Weights of a small transformer language model.
Architecture: LayerNorm before each block, learned positions, biases, tied embeddings.
Training: 159M tokens, 9711 steps.
MLP neurons of a small language model. Each row is named by its layer, matrix (up: input weights; down: output weights) and neuron, and shows model dimensions 128-191. Each number is 128 + 24 x the weight over its row's rms, rounded and kept within 0 to 255.
Before each neuron's rows, "fires on" lists the tokens most often at its 100 highest values on Wikipedia text that the model never trained on.

fires on: "on", "'s", " of", "ary", "%", " "
L4.up143 [134 123 113 157 127 148 145  69 104 135 169 110 127  84 143 147 111 135 105 133 199 124 146 144 154 125 106 125 130 173 107 152 144 102 116 138 116 129 124 111 139 151 102  98 131 132 128 131 169 139 112 147 115 139 134 102 156 146 189 140 116 128 141 121]
L4.down143 [124 140 140 102 151  99  92 196 134 125 121 136 126 136 110 124 174 161  82 116  79 146 107  78 137 103  69 148 133 109 137 141 120 149 128 147  77 129 117 123 104 104 124 119 118  81 108 125 124  91 178 105 168  91 119 113 123 166 122 122 115  78 122 148]

fires on: " (", " \"", ":\n\n"
L10.up292 [160 122 128 118 174 104 161 127 113 118 147 152 128  56 105 143 120 143 137 140 163 133 108  87 144 111 149 144 172 126 108  94 131 157 153 101  99 134 139 129  83 167 154 123 123 162 146 155  73 113 124 119  83 116 137 154 142 132 124  93 151 168 125 109]
L10.down292 [117  98 112 123 165 161 155  93 105 121 168 143  86  76 145 118 146 126 129 138 130 129 153 120 129 100 172 116 145  92 146 130 123 132 115 130 129 162 129  93 135  99 116 153 137  99 128 130 107 144 106 134 149 144 179 142 173 147 112 131 113 112  63 122]

fires on: " who", " but", " can", ",", " that", " then"
L10.up476 [113 126 111 108 137 117 132 117 134 115 117 178 121 169 105  89 174 103 178 123 118 125  97  94 154 155 113  90 159 127 152 143 132  98 181 112 111 123 103 107 158 136 155 115 133 112 140 151 119 115 141  77 146 126 103 110 156 119  86 174 147 125 135 170]
L10.down476 [125 111  85 116 158 133 165 126 118 123 145 140 140 164 145 157 118  94 141 150 139 122 137 147 132 148 146  83 145 154 143 117 181 128  89 153 114 110 145 113 106 157 103 149 121 144 166 161 123 131 147 108 157 134 139 135 137  81 154 139 161  74 133 123]

fires on: ",", " to", "ro", "/", "–", " and"
L8.up718 [127 124 156 158 129 121 145  90 135 140 173 152  98 197 158 106 170 134  76 146 158 106 119  82 132 132 120 147 135 146 148 110 166 120 145 151 121 124 106 103 122 186 139 109 108 118 109 124 116 122 134 144  90 125  95 113 133 129 161 133 122 103 108 143]
L8.down718 [141 150 130  76 152 145 124 105 121 146 161 106 150 165 125  98 145 139 104 157  93 125 122 111 145 146 135 125 141 179 187 142 102  93 131 136  99 135 114 104 142 122 118 134 149 124 135 127  80  94 117 102 153 164 140 103 110 164 108 155 113 132  98 165]

fires on: ",", " and", " on", " of"
L6.up23 [121 126 139 117 149 104 100 134 140  92 109 123 120 127 111 101 143 134 123 120 116 130 112 154 103 170 107 173 101 189 163 133 130 131 160 116 143 136 121 105 139  85 149 162 185 149 177 127 142 129 123 186 127 118 108 179 113  81 143 132 146 119  89 122]
L6.down23 [161 101 145 114 100  97 129 116 147 125 185 154 143 171 121 165 122  90 172 100  88 149 109 110 107 133 149 157 144  93 159 114 135 124 102 124 164 138  98 109 142 114 148 131 114 129 142 130 145 109 108 160 143  84 112 160 141 156 165  97 154 140 175 133]

fires on: "\n", " (", ".", "-", " •", " |"
L4.up669 [154 100 152 153 111 123 112 177 175 124 163  91 169 138 110 127  92 159 110 114 129 123 161 127 162 144 141 105 156 109  97 132 124 143 134 144 111 107 148 142 129 147 103 175  99 108  91 107 128 112 110 141 108 103 152 150 145  89 153 140 148 134 150 118]
L4.down669 [123  97 102 114 128 120 143 116 117 141 172 114 175 142 158 151 118 121 135 134 121 139 107 153 146 130 125 145 123 125 142 110 123 145 133 135 108 137 136 152 151 128 151 152  91 144 151 164 110 148 105 108  98 138 100 147 119 118  99 125  85 189 140 135]

fires on: " /", " (", " UTC", ":", " code", ")\n"
L3.up213 [ 86 163 112 152 128  87 133 136 132 178 141 147 155 136 106 116 141 132 144  89 127 130  77 120 119 152 118 105 108 154 162 120 172 118 117  96  97 147 136 161 125 128 155 147 106 201 103  89 118 153 143 144 133 114 138 129 115 128 112 152 120 149 153 134]
L3.down213 [108 128  95 118 156 142 160 119  80 137 162 132 145 126 145 130 110 149 120 140 127 137 124 117 154 111 111 107 131 143 106 125 150 138 173  82 114 141 133 130 104 105 172 132 106 112 135 110 135  88 134 120 157 151 174 116 130  59 124 133 114 141 125 141]

fires on: "|", " ", " took"
L2.up9 [152 133 148 107 117 109 142 105 138 109 110 125 128 150 145 118 148 141 143 138  91 129 147 145 105 180 172 160 100 131  83 133 100 123 178 120 113 133 110 161 166 103 116 116 119 106 135 127 145 120 150 108 122 102 126 158 121 152 136 114 196 151 176 163]
L2.down9 [110 122 137 137 114 127 131 154 151 165 132 113 130 136  90 123  82  94 107  90 160 114 139 123 176 135  97 173 128 155 100 178 114 132  92 150 126 128 107 125  75 131 141 147 134 149 149 101 164 125 118 107 126 158 127 148 126 121 129 122 114 125 122  83]

fires on: " ", "%", "–", "'", " |", "/"
L4.up118 [103 153 166 148 179 128 126  89  52 125 165 143 141 127 130  91 105 115 120 124 117 134 119 151 141 112 144 111 142 121 161 116 144 103 110 109 151 152 135  94 139 125 115 125  74 164 142 108 159 108 100 136 119 126 197 169 107 114 150 157 132 134 183 129]
L4.down118 [121 103 133 118  86 125 169  92 139 151 133 140 132 103 121 100 165 144 179 189 137 162 149 143 158 144 106 128 127 118 141 128 127  79 141 129 130 143 128 127 159 123 144 154  97  91 141 120 137  78 150 152 161 149 106 126 132 146 125 133  79 118 152  94]

fires on: " of", " in", "in", "b", "ang"
L8.up238 [119 106  99 138 121 116 148  88 131 122 123 154 125  99 147 135 142  86 156 119 171 163 133 130 104 125 140  81 124 131 144  98 150 106 151 122 114 122 118 125 121 116 130 108 116 120  87 114 113 124 112  96 151  78 101 149 123 152 162 139 122 161 135 109]
L8.down238 [111 115 114 109 127 158 119 108 132 121 138 122 165  84 113 114 185 153 156 140 106  86 123 159 125 148 144  87 140 142 140 142 108 142  73 153  93 105 119  81 109 135 131 114  87 146 135 150 109 192 139 136 137 138 148  86 111 133 120 171 106 153 151 149]

fires on: " of", "'s", "ter"
L8.up278 [113 107 126  88 117 145 134 121  98 161 114 150 112 113 160 112 132 114 104 181 112 122 104 138  79 154 148 126 109 162 116  71 145 132 154 148 139 119 119 118 105 144 109 142 119 142 125 127 124 113  94 157  90 104 111 145 120 132 176 144 112 144 141 138]
L8.down278 [138 102 148 131  69  94  73 133 154 155 151 133 114 159 146 131 127 114 121 109 189 100 115 157 128 131 103  96 128 142 120 129 109  74 134 170 122 112 140 113 138 140 130 128  88 101 112 116 155 131 168 136 126  95 118 134 128 130  77 108 116 103 131 104]

fires on: " in", "In", "On", ":"
L10.up509 [152 143 114 111  91 116 123 162 114 135 142  67 159  93 136 141 148 158 108 103 144 176 117  85  98 138 108 129  86 116  57  81  94 136 178 158 129 111 109 100 120  96 171 176 117 110 103 143 147 123 134 116 127 122 140 144 126 125 104 124 102 110 132 139]
L10.down509 [139 131 115 134 165 138 131 111 108 104 160 144 107  76  99 113 144 119 113  92 144 123  96  68  83 141 132 151 105 125  98  89 136 140 159 112 118 146 124 147 107  51 164 115 162 130 101 128 137 139 103 143 136 118  92 136 130 127 118 119  92 138 117 123]

fires on: " to", " for", " with", "ed", "ited"
L6.up176 [134 132 118 156 132 141 147 101  95 135 112 149 134 162 167  96 124  94 188 150  95 108 136 118  99 137 158  99 173 138 136 101 131 102 124 146 136  92 115 138 113  76 137 153 139  77 135 143 110 120 131 132 143 121 135 134 114 130 127  88 108 123 139 126]
L6.down176 [148 154 120 132 133  88 146 106 128 104 173 126 136 105 114 132 100 129 102 132  92 158  95 164 109 140 134 137 140 110 105 153 120 168 115 135 138 171 148  81 109 119 140 169 103 143 129 143 119 113  87 141 141 124 113 141 114 148 132 122  96 113 126 147]

fires on: " as", " up", " to", " with", " at"
L3.up411 [138 168 106 123 127 155 132 121 129 115 146 112 122 146 103 122 162 145 183 139 111 125 127 118 135 110 122 128 148  90 152 105 127 141 108 142  97 136 112 148  96  91 140 126 152  93  96 108  83 151 174 152 148  92 108 131 138  78 146 129 129  88 136 124]
L3.down411 [ 86 157 194 133 128  76 151 133 119 140 151 138 147 105 173  73  99 135 130 144 101  97 110 139 142 127 129 116 168 110  88 208 158 132 132 120 134 150 135  97 139 146 102 134  85 158 147 128 100 119 124  85 165 126 157 106 128  84 116  89  94 155 112 143]

fires on: " |", "|"
L3.up473 [153 154 165 114 155 124 135 126 137  69 108  77 113 106 132 134 135 148 106 112 124 128 141 115 127 142 101 134 171 119 110 171 172  84 124  86  95 119 122 166 118 157 149 144 110 149 113 158 110 120 146 141 131 134 136 163 124  86 138 153 111 140 105 138]
L3.down473 [152 160 131 117 109 109 109 125 146 156  87 151 124 169 122 129 150  71 112 108 154  98 145  96 121 146  82 168 136 112 152 169 123  77 137 132 119 148 152 102  79 162 138 130 119 144 146 106 157  79 139 115  96 169 172 151 136 110 127 133  90 113 127 101]

fires on: " ", " of", " (", "ic", " in"
L8.up668 [131 126  79 128 140  99 176  90 106 176 119  98  84 153 143 102 145 102 141 103 160 132 126 114 142 104 111 109 112 128 100 139 154  68 134 121 125 128 111 106 117 143 141 147 150 114 143 113 157 143 122 134  76 126 126 116 166 120 133 193 141 143 130 123]
L8.down668 [ 89  97 122  79 116 140 101 126 122 138 128 185 174 106 145 151 142 159 112 115 123 114 157 122 116 121 144 134 119  82 180 156  86 105 151 134 197 169 138 156 159  87 146 171 112 115 142 115 130  86 135  92 161 137 105 173 128 196 112  89 112 122 112 151]

fires on: ",", ":"
L8.up146 [153 126 111  73 110 116 174  95  99 138 116 183 133 157 157 136 159 108 158 117 132 127 105  96 127 137 138  94 175 176 152 176 114 128 162 153 112 102 126 138 134 142 104 131 108 155 124 110 138 129 148 169 142  91 118 140 158 101 137 184 135 105  88 178]
L8.down146 [135  95 128  97 136 159 169 117 108 132 126 161 112 159 162 108 144 156  86 155 153 119 184  91 119 126 137 108 116  76 136  78 149  81 146 144 175 144 107 100  89  95 121 165 132 125 102 143 156 122 159 129  94 109 149 140 115 132 139 149 138  75 124  95]

fires on: "19", "20", "3"
L3.up56 [104  72 152 134 111 132 130 126 173  97 135 124 137 136 109 133 131 125 122  92 133 137 160 107 129 124 135 114 117 143  72  88 148  87 159 103 124 135 167 150 140 117 100 161 108 139 102  99 135 123 147 106 121 117 137 168 147 127 164 114 123 144 119 224]
L3.down56 [104  91 204 109 120 168 132 114  93  73  82 125 109 128  97 130 151 136 126 103 123 117 146 118 141 135 164  75 104 146 134 143 135 120 105 114 130 112  93 110 164 113 145 181 109 152 110 110 156 112 126 159  95 147 150 136 131 130 148 119 134 143 101 121]

fires on: " as", " of", " and", "'s", " on", " in"
L6.up126 [123 118 148 139 130 139 157 141 144 119  75 122 149 162 159 127 173 121  70 158 118 117 100 106  87 148 162 102 118 112  82  90 134 131 134 154 144 140 110 186 133 133 154 145 110 170 133 158 127 108 129 181 136 126 140 125 154 150 137 158 157 116 108  85]
L6.down126 [110 199 112 146 106 140 147 163 110 104 106 119 127 172 101 144 146 115 138 132 102  96 109 103 128 132 139 117 128 117 148  99 139  82 142 127 152 139 156 119  91 100 125 119 124 138  80 120 127 143 124 155  82 160 145 111 135 145 133 173 164  99 111 118]

fires on: " \"", " (", ",", ".", " w"
L8.up492 [150 143 124 142 139 103 126 146 135 158 137 123 128 114 113 137 134 127 105 156  89 122 111  85 170 119 142 128 129 105 112 108 179 124 176 133 144 118 144 155 126 159 129 135 122 155 115 127 160 136 104 128  92 105 109 132 153 100 132 121  98  94 108 121]
L8.down492 [149  94 135 107 191 169 141 145 122 142 157 127 137 129 140 158 164 152 176 117 112 137 137 128 141 125 133 153 166 100 106 138 107 117 116 142 122 165 123 173 131 106 129 141 112  94 123 158 125 136 134 104 149 133 132 122 114 111 138  98 104 138 113 141]

fires on: "'s", " and", " on", " along", " its"
L3.up605 [147 158 118 190 140 157 115 123 153 151 124 118 150 108 139 152 163 158 161 122 170 102 129 112 122 163 142 125 119 147 111 130 137 136 165 167 159 112 111 127 173 111 110 139  96 130 120 144 148 165 196 149 119 139 133 172 149 120 135 136 126 145  92 118]
L3.down605 [105 119 155 134 122 134 137 145 146 102 108 109 121 115 119 134 167 127 151  99 111 118 148 135 119  82 149 110 148 134 126 113 173 154 158 123 158 160 141 146  99  70 124 148 122 123  94  94 134 134 130 153  56 147 126 161 106 132 148 127 138 125 126 112]

fires on: " sc", " sh", " Sc", " ad", " Ad", " Sh"
L10.up308 [121  99 121 119 157  87 116 128 177 103 158 119 121 173 143 104 159  94 127 142 115 144 115 100 170 144 191 132 132 128 152 138 132 147  99 131 137 168 129 107 133 122 144 139 130  66 116 164 130 119 137 111 106 106 162 132 125  82 161 139 102 139 120  83]
L10.down308 [133  59 113 146 147 101  94  69 118 112 146  90 124 148 175  86 127 118 124 126 127 105 124  88 148 109 139 110 107 137 119  79 104 177 106 163 139  94 170 116 111 124 112 126 160 143 176 127 133 113 137 132 116 146 178 200 161 135 157 123 160 116 137 118]

fires on: " that", " some", " one", " to", " ", " on"
L4.up105 [125 133 138 134 116 107 122 142 115 141  86 126 108 136 128 140 115  99 162 137 114  88 104 127 151 123 173 120 129 154 102 127 108 135 130  95 141  86 131 169 161 118 126 104 110 143 147 169 133 161 145 119 102 147 176 143 144  98 106 121 163 142  72 159]
L4.down105 [101 117 115 141 128 147 115 174 118  79 138  84 121 137  73 119 109 107 130 118 150 138  95 137 137  85 107 153 113 178 151 134 126 146 122 129 135 111 177 163 112 139 153 135 184 131  68 168 188 133  90  83 122 158 121 127 117 119 126  74 120 134 105 113]

fires on: ",", ";", " of", " S", " M", " and"
L8.up220 [132 122 157 124 138 165 180 118  92 115 141 121 126 102  90 132 108 123  96 136 129 137 136 127 137 155 152 101 130 121 120 126 126  90 129 138 127 131 101 144 117  89 111 155 107 178 120 130 156  86  71 123  84 117 109 171 134  84 170 158 171 156 153 118]
L8.down220 [162 115 113 144 111 141  90 153 124 103 110 116 101 143  99 149 101  92 137 129 112 111 115 112  94 128 116 108 105 157 117 139 159 102 140  97 112 126 165 150  75 155 117 115 151 113 120 136 140 166 178 151 155 184 119  96 104 156  86 139  93  96 134 117]

fires on: ","
L4.up412 [ 82 144 129 174 120  98 103 108 125  87 153 119 172 153  96 101 101 151 140 130 155 125 104 130 129 136  95 129 105 160 144 116 114  97 116 106 152 122 125 127 101 119 148 141 133 120 150 144 148 134 128 133  91 112 115 156 105 171 137 150 119 181 147 159]
L4.down412 [115 120 103 132 136 149 106 148 147 172 110 102 115 119 143 129 120 145 156 159 101 190 124 134  81  69 104 145 150 111 138 128  93 151 106 159 127 143 121  77 192 167 119 152 130  98 122 135 121 134  92 126 116 108 150 125 143  93 128 135 105 143 147 128]

fires on: ".", " ob", " ("
L8.up649 [161 123 158 130 101 114 122 175 100 155 128  98 147 100 162 158 100  94 134 131 116 130 127 130 133 143 114 172 116 137 154 147 150 154 169 140 133 138 143 147 130 168  82 138 141 124 147 128 160 127 139  89 125  82 120 137 123  92 142 177 108 135 141 115]
L8.down649 [ 86 153 153 131 143 112 126 145 144 135 134 108 140 133 108 132 154 157 156 126 101 151 133 135 115 133 101 123 110 161 105 139  93 122  72 166 130 186 129 144  67 132 155 113 113 123  94 118 154 160 137  92 116 123 142 145  88 128 147 159 142 113 139 112]

fires on: " d", " r", "-d", " ", "ult", " mult"
L10.up169 [177 135 162 126 134 124 135 122 105 146 141  99 152 143 153 171 130 142 106 129 124 109 100 111 115 126 110 121  99 167  97 151  85  75 116 143 105 146 156 145 168 111 124  98 111 140 135 132 120 101 152 146  98 109 150 161 181 100 124  94 127 166 161 113]
L10.down169 [113 137  92 127 150  87 113 139 120 168 122 123 137 182 129 115 127 141 107  76 140 108  91 131 106 132 129 114 127 105 165 156 103 191 126 111  89 112 133 103  84 101 159 156 112 157 142 116 154 108 157 127 176 152  98 131 126 153 131 156 138 119 103 101]

fires on: " Sh", " cl", "sh"
L8.up24 [117 121 114 134 141 142  97 117 132  99 196 155 129 137 160  78 139 122 120 122 113 151 158  84 148 117 164 119  85 121 107  92 156 188 130 146 109 167  78  93 125 116  93 124 124 144 128 160 150 141 136 177  93 171 157 133 149  84 125 111 128 140 140 142]
L8.down24 [146 119  93 110 160 142 123 121  81 118 119 139 109 111 129  98 158 105 128 134 136 159 136 105 137  89 106 103  88 129 101 155 121 174 102 100 119 112 106 127 159 114 142 125 161 153 135 134 115 151 156 176 112 106 163 121 138 134 161 145  95 158  77  71]

fires on: " in", " |", " on", ":", " May"
L8.up728 [131 104 102 133  76 174 104 154 137 132 118 142 107 126 133 148 129 137  97 118 170 155 120 127 101 113 123 151 135 194  98 110 130 122 141 153  99  98  94  92  89 107 174 144 114 125 137 123 102 163 151 120 118 146 171 128  96 145 138 127 101 109 160 151]
L8.down728 [133  93  99 125 131 127 150 144 147 107 111 136 155 100 133 152 184 156 110 124 124 115 134 114 154 142 107 156 103 115 135 125 154 105 142 163 119 137 135 123  90 132 126 122 130 160 149 117 122 113 137 127 161 152 122 117  52  70 141 137 128 124 131  88]

fires on: " and", "/", "-", " or", "\n\n", " "
L4.up102 [134  89 171 156 117 151 166 158 171 136 112 129 112 102 126 158 114 115 154 144 119 123 162 126 137 152 138 151  86 146  98 123 150 149 150 124 122 108 133  93 164 106 184 136  96 115 139 152 136 135 145 145 117 133  94 144 141 112 122 132  91 129 159 130]
L4.down102 [ 93 139 138 111 135 126 155 101 113 127 114 121  96 165 127 107 111 134 137 108 100 125 106 119 140 124 109  76 151 135 168 111 122  81 176 137 130 150 117  91  72 120 115 131 150 136 121 137 100  97  98 179  97 119 142 127  87 146 117 142 168 100  77 118]

fires on: "–", "w", "d", ".", "/", "N"
L6.up17 [127 156 162 121 143 128 120  95 142  97 202 156 161 134 124 106 111 127 100 151 166 120  89 119 123 146 145 113  89 116 132  93 126 113 131 142 140  87 150 147 114 144 162 106 131 111 143 135  95 128 110 141  80 113 165 154  95 158 120 115 141  93 160 102]
L6.down17 [122 123 167 116  85 162 121  76  96 173 103 132 119 145 127 148 167 101 113 146 110  86 134  99 101 150 141  97 118 105 133 127 106 102 106 130 114 147 104  94 169 150 110 137 126  85 121 102  96 126  85 136 151 163 142 143 129 103 169 113 112 149 138 126]

fires on: " /", " population", " UTC", " est", " up", " code"
L3.up451 [ 81 187 124 135  99 142 124 133 131 126 101 111 108 167 113 148 114 112  68 110  76 140 106  99 161 135  96 115 106 134 146 150 185 116 137 143  91 155 110 137 137 138 104 110 119 113  91 119 106 131 133 139 134 123 129 128 114 153 143  90 130 128 127 108]
L3.down451 [ 91 114 156  87 144 145 158 144 134 132 134 131 109 136 107 129 125 100 127 108 151 134 106  94 112 134 161 132 142 148 148 111  92 131 135  95 135 107 146 121  74 119 139 151 124  83 168 149 101 152 158 119 111 126 149 126 138  84 133 130  79 133  93  94]

fires on: " ", "19", " (", " County", "20"
L3.up107 [122 168 135 155 144  98 130 147 130 131 116 117 162 133 124 123  78 133 122 146 118 144 121  96  76  86 148 159 122 182  94 132 111 120 165 185  98 105 138 158  86  94  90 115 141 143 143 103 108 154 117 137 128 133 128 149 122 164 156 107 130 140 134 151]
L3.down107 [149 114 155 146 148  75 120 152 120 155 171 123 122  73 119 107 118 147 157 138 103 134 119 131 155 124 116 100  92 167 117 144 198 128 115 132  95 162 130 112 111 155  95 125 103 134  91 125 118 134 114 157 135 161 140  95 131 142 115 182 113 143  66 150]

fires on: " as", " As", " became"
L4.up497 [167 178 152 141 102 162 135 139 134 122 103 120 171 149 140 132 137 120 167 170 127 137 127  96 148 114 130 145  91  90 150 133 114 153 121  72 153 126 148 122 159 155 133 139 159 136 154 119 140 116 130 166 150 144 110 123 108 105 114 165 122 143  89 108]
L4.down497 [140 147 103 157 100 159 146 101 138 135 118 101 147 167 130 102 138 112 155 169 119 135 164 141 135 114 128 168  99 108 138 141 152  74 133 150 114 127 145 137 125 134 105 103 158 142 111  76 106 132 131 119 124 142 148 129 121 155 124 122 167 126  83  48]

fires on: " Ch", "h", "sh", "al", "08"
L10.up262 [148 154 174 125 148 105 111 124 121 106 137 151 127  65 160  89 120  96 135 156 116 117 121 111 117 122 137 149 100 134 103 101 111 167 155 131 120 155 107 130 140 136  92 144 133  93 120 182 144 182 108 146 132 145 124 138 133 130 184 130 100 140 142 130]
L10.down262 [111  47 156 144 126 144 116 153  78 144 164 107 139 127 120 143 101 123 119 145 103 102 145 126 165 147 125 125 155 121 107 113 135 153 128  94 101 147 115 127 118 111 119 128 165 137 139 152 143 110 136 167 118 141 158 127  80 141 155 150 158 135 102 144]

fires on: "aking", "wards", "off", "ield", "orth", "aying"
L2.up333 [136 148 137 102 112 167 173 101 165 130 164 122 157 124 118 121 125 152 135 112 104 147 152 168 135 110 143 178 141 137 144 119 108 129 134 138 123 187 168 123 154  91 156 138 124 152 107 123 141  97 167 116 112 118 147 167 153 107 116 106 140 152 126 109]
L2.down333 [119 157 123 140 134 137 138 129 112 112 122 112 104 154 122 118  98 165 164 183 114 157 150 101 130 135 139  86 132 143 107 120 129 142 137 105 138 123 126 131 153 159 112  92 132 132 158 128 116  95 118 127 111 172 117 118 107  89 129 165 116 125 137 179]

fires on: " |", " became", " as", " named", " serv", " appointed"
L3.up703 [144 178 130 123 121 131 124 130 143 130 123  99 163 114 130 131 136  81 159 127 157 142 132 131 112 149 144 106 115 114 157 151 147 143 135  47  71 101 152 149 125 153 126 100 108 115 176 148 127 171 112 133  83 146 110 132 134 120  60 163 111 147 100  76]
L3.down703 [159 146 115 126 138  98 136 135 116 100  71 120 177 151 115 134  97 114 150 140 103 104 170 122 118 127 146 123 105 132 172 100 108  49 131 104 109 198 126 140 141 139 152 120 109 127 107 161 101 157 125 160 121 172 147 117 147 165 121 104 104 119 109 148]

fires on: "."
L4.up545 [166  74 134 143 121 146  99  91 122 120 133 130 114 129 147 109 105  97 122 119 167 154 107 135 163 138 152 134 132 151 157 106 133 132 149 130 135  83 101 124 128 112  97 141 121 151 168 172 115 137 110 128 117 126 137 127 168 153 169 152  82 129 126  98]
L4.down545 [137  84  95 101 139 174 142  64  96 115 179 127 116 158 143 110  60 143 120 147 127 165 102 143 106  93 132  89 154 169 107 103 120 168 133 117 182 162 127 116 120  98 181 121 138 127 124 133 101 166 126  91 129 123 115 126 108 146 115 164 117 156  86 150]

fires on: ".", " age"
L4.up53 [115  90  97 127  80 123 117 117 134 142 118 123 119 106 169 168  91 149 116 138 167 132  80 134 166 129 156 120 106 125 150  61 119 131 113 164 142 109 114 134 107 135 101 137 104 160 142 150 132 118 110 121 119  95  91 136 129 100 127 155  67 117 148  98]
L4.down53 [164 123 129 105  70 170 109  94 123 129 118 131 110 105 120 118 105 128 124 138 134 139  95 119  84 107 162 139 131 131 115 114  96 130 138 147 195 133  89 104  98 163 106 106 121 123 130 125 135 128 121  97 128  93 103 130 132 160 116 100 137 133 130 103]

fires on: "20", " ", "19", "1"
L4.up123 [111  97 151 124 163 102  90 130 122 115 155 150 136 123 133  89 152 107 143 112 108 154 147  98 138 103 117 139 104 162 110 100 127 129 136 174 159 114 101 151 128 119  81 101 132 147 127 103 118  93 169 136 130 108 152 134 105 126 160 149 151 155 149 138]
L4.down123 [132 139 218 146  99 163 104 144 106 114 155 151 128  94  98  95  94  91 123 122 111 144 150 178 182 145 107 114 127 141 136 108 165 115 160 136 115 142 134 120 142 139 142 140 104 154 133 129 158 158 121 128 103 152 136 156 125 159 117 142 175 128 112 139]

fires on: " Sh", " sh", "s", " Ab", "sh", "b"
L2.up509 [ 99 119 105 122 121  94 149 131 113 154 129 166 135 137 172 103 129 152 116 112 101 163 147 104 127 106  96 133  89 128 107 111 114 141 135 138  86 123 121 157 115 163 121  98 138 141  82 145 109  96 146 172 127 144  83 131 134 117 127 124  93 136 129 141]
L2.down509 [124 113 164 130 173 145 110  92 128  91 118 107  79 136 135 101 164 134  80 114 149 137 130 121 122 141 135  63 124 152  97 111 139 124 131 103 143 122 133  92 111 159 103 102 132 139 137 149 105 163 152 120 104 138 153 142 103 144 114 113 139 126 138 110]

fires on: ","
L4.up544 [ 75 101 172 119 128 116 123 136 125 109 153 108 131 156 125 131 112 145 135 113  90 113 140 158 135 158 136 172  92 163 164  96 126 115 169  98 158 119 123 124 113  83 136 140 155 115 169 124 116 134 111 130 113 143 134 133 133 140 131 147 106 159 104 144]
L4.down544 [154 130  49 129 150 104 152  82 126 124 145 153 145 154 173 139 142 144 121 142 102 173 170 158 102 125 133 164 181 136 161  81  96 102 108 134 148 130 145 127 174 169 138 101 141  95 136 121 138 133 105 121  99 139 105 102 121 109 150 109 112 127 115 146]

fires on: " E", " |\n", " com"
L10.up253 [165 112 186 137 134 112 150  95 111 156 103 115 131 114 103 121 157  94 117 135 100 140 145 146 103 161 141 111 139 149 129 153 125 121 142 113  79 104 107 115  92 112 125 182 113 145 124 150 113 153 138  93 128 139  92 100 127 129  97 138  87 156 144 116]
L10.down253 [116 154 124 113 132 127 130 120 132 146 138 149 120 112 101 108 107 138 147 142 174  93 136  76 135 141  95 122 112 160 131  82 113 135 129 101 102 102 149 120 120 144 130 129 148 107  85 145 135 114  88 125 148 120 140 124  93 136 111 122 137 172 142 121]

fires on: " and", " or"
L3.up303 [138  92 138 116 148 124 148 156 141 143 110 104 102 133 128 134 126  90 136 102 161 151 105 135 134 187 150 151  86 110 130  98 113 145 175  71 118  92 135 154 149 137 134 129 110 138 153 135 101 121 138 184  97 136  96 190 127 142 132 148 122 145  95 115]
L3.down303 [134 140 115 112 136  97 154 102  83 119 100 156 143 142 146 130 152 153 119 140 107  93 101  84 143 181 142 112 157 132 171  45 145 138 157 135 114 117 136 102 120 116 119 151 127 106 152 141 143 114 151 171 130 169  92 159 110 124 107 104 168 106 137 146]

fires on: " |\n", "th", " First", " second", " take", " first"
L10.up451 [131 117 138  89 145 161 120 117 132 136  78 118 111 121 107 138 170 157 109 131 142 145 144 132  67 180 132 119 143 142 120 121 139 136 145 125  87 144 145 158 118  85 113 154 131 127 148 172 129 154 127  92 160 163 104 113 160 156  63 120 151 154 128 125]
L10.down451 [102 127 116 138 142 144 140 151 129 123  83 181 117 132 126 154 172 157 129  91 117  99 160 114 152  99 107 111 117 162 101 142 155 102 102 135  95 110  89 144 115 107 138 124 120 130 108 130 139 157 114 120 100 128 102  94  96 155 132  87 112 136 150 147]